Part of a small language model's weights: a variant of Muon for these matrices.
MLP neurons of a small language model. Each row is named by its layer, matrix (down: output weights) and neuron, and shows model dimensions 0-148. Each number is 128 + 32 x the weight over its row's rms, rounded and kept within 0 to 255. Numbers have three digits each. A neuron's up and down rows have the sign that makes its largest values positive.
A block is one neuron, or neurons of one layer that tend to fire together. After each block is what it responds to, as a language model described it from the Wikipedia text at the highest values.

L8.down58:084154120120135136170074187095084134150145203184135122155150159159128091199116095084173139076183154116108145161131089165205138169105161104124113107168122089107144138167136107095146090187112109095129190068137090104089133180161130116130171096133096139120108108115103121116073128136161118114130143119189112169147139187151162145111110121162150118124149066145171090084100103102105078137092154091107177135232157084130156156119182091113103187139093086214
L8.down98:105161162105109177094100148141145164134092069160137173125118143113168147141079078066152170134140100099155120161121066136117067114147162199090140131124173119159137154097174082111141137124136114139095133225157163105054114129085064121147113086160155128105141132140155169137074126166137140126095141128104179093124108158173136101134174140136093204147151162141134140105127156153135148177068105184067135103152124111099168069177124153169121144101141104108
L8.down244:115119107111111143100196132245164078131116153125106126142150088115173118132120145158128113116172127074199156093098108114176116141213154145191138162144171078166095159106132154114109176091136103109103093111190127195182135104164121196119164138108131111128135132156102136139123173092142113160168164105100043145105131148149146089168156139106115034090170155173116127154099099150090149159126170161145159163143166077172078145127081150084110097149130098145
L8.down286:168062086127110170095079129124096183103144088160127112130133126111119150122214109144121143121087134111169141116117121118136100121148123074123129096137119142115140137151095092115166148121194161101064150124169128200097096093061095125113130154114114078120073084146190136136068132173141086041148137094078125189116117138078135133120107182146122208130125172130102127131112091156123126210086117115107196174179140106144134124182166128082103150126144133124
L8.down318:140160060134107131127094103255083142151140105135073093137098120092118095146107163066082131187092152098106152166117153083080132143182118105137099090089113110108142121104132094141147161067072102098109188126134098117099114128106160138145113165156119114136149071115112169144126162102079166113140130063124105061120119157092110142120099117104063073114165084100102133108141182134063131092134160128143024131109111082150101138121138113134178131118107110138
L8.down367:181120114120106095114099152159078169139149122044117137111162135094132149130159094167126121108140114089147058166033140128165115100099200149123114135095113117056129092105104112113098145219166085122150117084102109084130093134148067154126099092106065146076097168074141161160147115114148154075066133130173132146135153097175126160148162149105160112098128154147165144095125107108094078103113142154098120096107072123150100162116127094067091139132062133117
L8.down447:138172077127109082117095188105109105124140151179174231112175129146134141127113132100134122072147144142140092106117149115163168169090122157123098186108117141169142118160145117148149101173122148106118135113143146104145131165055111147082120149124120133117110136164124175113132112136112192122107062105135152102143105094106093204104150148119142144015133137151166129103143149150141116076123083159135145065095094118132115128177157186152062166097117150108
L8.down871:156099156093148165167081172210097100183118121128101146128105133187076071136136158124081098149106118113174169166133083113076118152134122127109153141124144161109135109164139162194113145170142183134061130158183102134174114144148136100148123119094117100162156195110106120135145122069120094110117183125117079136116138094146125098123119110137110146158095081102120172091117146125078120137138100130148156118086181135144158137151094158170155127122123117159
Description: Statistics and table scaffolding. Structural tokens in number-heavy Wikipedia text: sentence-initial The in census statistics, parentheses and pipes in climate tables, infobox and roster separators.

L8.down67:124142137110064104165160170131163130077085087137126170155097120116122115145116130142139180133096122100092115137120118197108156162231079121136064133132179083132084152139128061154135126144086108157117132102120087138119108136123102151093108108102142137148135184129085087172099130117135160139151116155115169101125084085077143078137186069130136166045177124121171112112113098051088159085152149106130111135083128135141130160095118123086148122149175087118
L8.down117:128155097129160164091151108077092143146113111127141140096106116085167089107037151112136136148116139139126119127086132137089116149101106171104166101172109172085041152066113144209122154105127143123128085122144112123144147153150145087144090119160128143078127141152110166124111148107126146149099132121093093107164139100156156159152145114152063174099121143116148122060132150135098135051093145099097087125086110162172151140081104094086142131134157115179
L8.down301:144114143140104152128075188122095112127157140190100150171099159214094116145103114047118079172170123108103103111024119077108033091127073142071078155178135124091179120073147118134119171150114145083103142143161080175146072141145108134122110141142074108115147108138079163167139166137142134138098136090127150138175154164162098130175177200169139145153143139153096130143123121103117086119128143118160142119102086131143164163107141146103069110134103124071
L8.down501:136128143138142127167122148086180083118119141100109202152100092088128136139035196151141158075177155108104127198161131125136151095157112087177127127097148150109126199140150102149137109132145125169168137174213174101108157075120091156144138114141118141121144160152079155144111179167156112157149127184099125070115139076110190065191107119162108168080160142163101137149177190132145142092125108137078093126093156145158104111141093068106127085129107159207
L8.down550:133179111099137110128096148093068161140154133156165170115107149125097126141105064109080150147075117188077167137111115140066138097113161140116145107083077127111138105150137197149100117077092156084086152120154114146124119182145092081113142177138110088149178146148159140139114156147087114086116121080165125154186174145116159113124134160128129092110063157194097138091181136136072109086087190115107116182070140127116119204179126111101162169168127183131
L8.down632:170132093069121084040170127143054134160144153113167109111081143163187140132067105146126176209163174095132164126149170214136116137101094075102098164078168140098139174092084217110158115184133169103178089105089184144097143177205121104142122120201051088112145155094124143132115149131174107140100130125125144147139175131177112117192123121090104141133152216140116121104129150139105091119171109146098083129144138125161123105122130181109103131147142137069
L8.down1100:143118116131135120149159061170120148151081139100174121152089124151105126044076124147155078134172076119105096165208152122139125127156155140074125142092109206138114110132181179159085082125133144097162096115108138158106111150148119106099161148130121187101121167133129163154135092170173119124169134109124132138109071076104009172098128097158067121099116135169143093104127094133147129067123193131176122147086088141165124148189083103176123060168119182121
L8.down1154:106120105118088150081127112116125143124139150142065128087160103163105122096142131139127147166134125146100125129167125211156096164208139093118108168140143112165088139132118143130152162070098098112163132111168134119181080162150139129175125115163117081198186197098149109051122084145179168203117122189176081109097191097131128135153106080115140159105119121095093113130144179138094158087097102187144089162097076068118130139099138109144127108118106152086
Description: Word-initial capital S. Single capital S (sometimes L, W or lowercase s) opening a new capitalized word split into pieces, e.g. S|uzdal, S|ophus, S|ava Centar.

L7.down361:100100061110066157120098104219164159156118154099128105154137103063166176127186067085104115136184218117067157103143098163089150165105107173172168054145136118083112088172136150092071071107094154146129137091078139143119154153131124113140043105121148121098120114106131132190130104124161166130057107133121083102133090149200149104180117069113145161122130112108162109119161105123111148147093075162075149184137054131135153117124158182137097140139103163127
L7.down845:113131141141155118138109125143116153130203132133122208166088136119068154104094131138173167137139104116116115113179172103097137100172098106145120083101123112096097148149113150127131115217127133171113145109152080106106136170096167178132193086168145104137150124107133107150147128121097127112127025087169114179149124090126160139156106183119129149139123117147155154101087084112158133169162153082158059068160142145164099150123130049124187091119098087116
Description: Structured data separators. Separators and units right after numbers in census, climate and election tables and infobox lists, such as %, " | ", "(", or a line-opening "-".

L7.down446:112133109121113087120141157182145167163157133128150124139143082135170092154135152155132171061089115138171043142127131139122080102113090153143114147168079107114085159145162157089129149145114164141147137153132184145119099147084163096178175167216119128188074137199147168163182135132103127103140164163137123139115132148113166063203122115189154100144095168098176123119161088126138145160100154114156141106144131120144132170104118180125163144143136138105
L7.down1090:119125161130142118114117155105137069194153127076100143127089057152113103101107153090157144129116134130083105133140191146134136152107095133114120162159117097147110155121178123137110098095055140129169183140165157100161092155069138156127092111121143135140128068169149094090101130166101095140127149126102159096130076109122100145129109118107115127102175113140103146081120167111119146177124180215139173107148122151132140104188130087140148147103118124106
Description: Word-initial S token. A standalone "S" or "s" token that begins a word split into pieces, often a name in tables, lists or after "and", such as Suzdal, Savannah, summer.

L3.down66:112142163164106173139125074107166156150136151116075084061104074148132135139140100111206088168134155177109046135114126106073152082105156105065180113126111184179118101150113089145091142074122139145100107134125130149100161101137200186095126087119138126143179056133123124083094160130114166127108180129122103046078161131091135062077148169073054120171173128077127115102146110095165118123145119132156132118107146103178152119120119130097130079122096113133
L3.down68:138111161109100122089148149111156166157146149097133162166146102105152120155067160192110141064138158154131131155096175200126154073174096109089152129146130199143135071152151137171145127178139137131101081154094156107137077161071110145140060093154096087118145132212124146147101106147115129166116179156138197103154136164067112149168089127093147162016109099135087127117125113098136078156133186143119129094133128152152061136144127132130084143123100114179
L3.down923:096101159108106189158081121198148103143143133063127152104155121182186154058112109088162134139140124134081162127112119163124138098079146172148170171163165133102177169089125099107114081173157105054137146133136122138115095099152117131142099129091125131130155102133157164060146124119159125127124115151214157180166166162111159114155143090105081091098135158120132140135127191171131138153093119174136066138115132117137124093063104110117094098112113117125
L3.down1073:083225147113124127164138153102104164119140168146156121128153138105164155140171192187137144065106097143121125114127144139071158096150063105110159143130123190170146100116123115100086099200144082097132125146099183077187104152120111127186104116097076157108149189095152168141089131154123126133093107125091157080118176115155065063146107107082108074121118143136127127109138196165091078114107217128148136144125086141139133091176120114117145155121109076121
Description: Of before proper names. Fires on "of" and on tokens merging "of" with a capital letter after role or title nouns, e.g. "president of S", "leader of S", "bishop of R", plus weak hits on other mid-name fragments.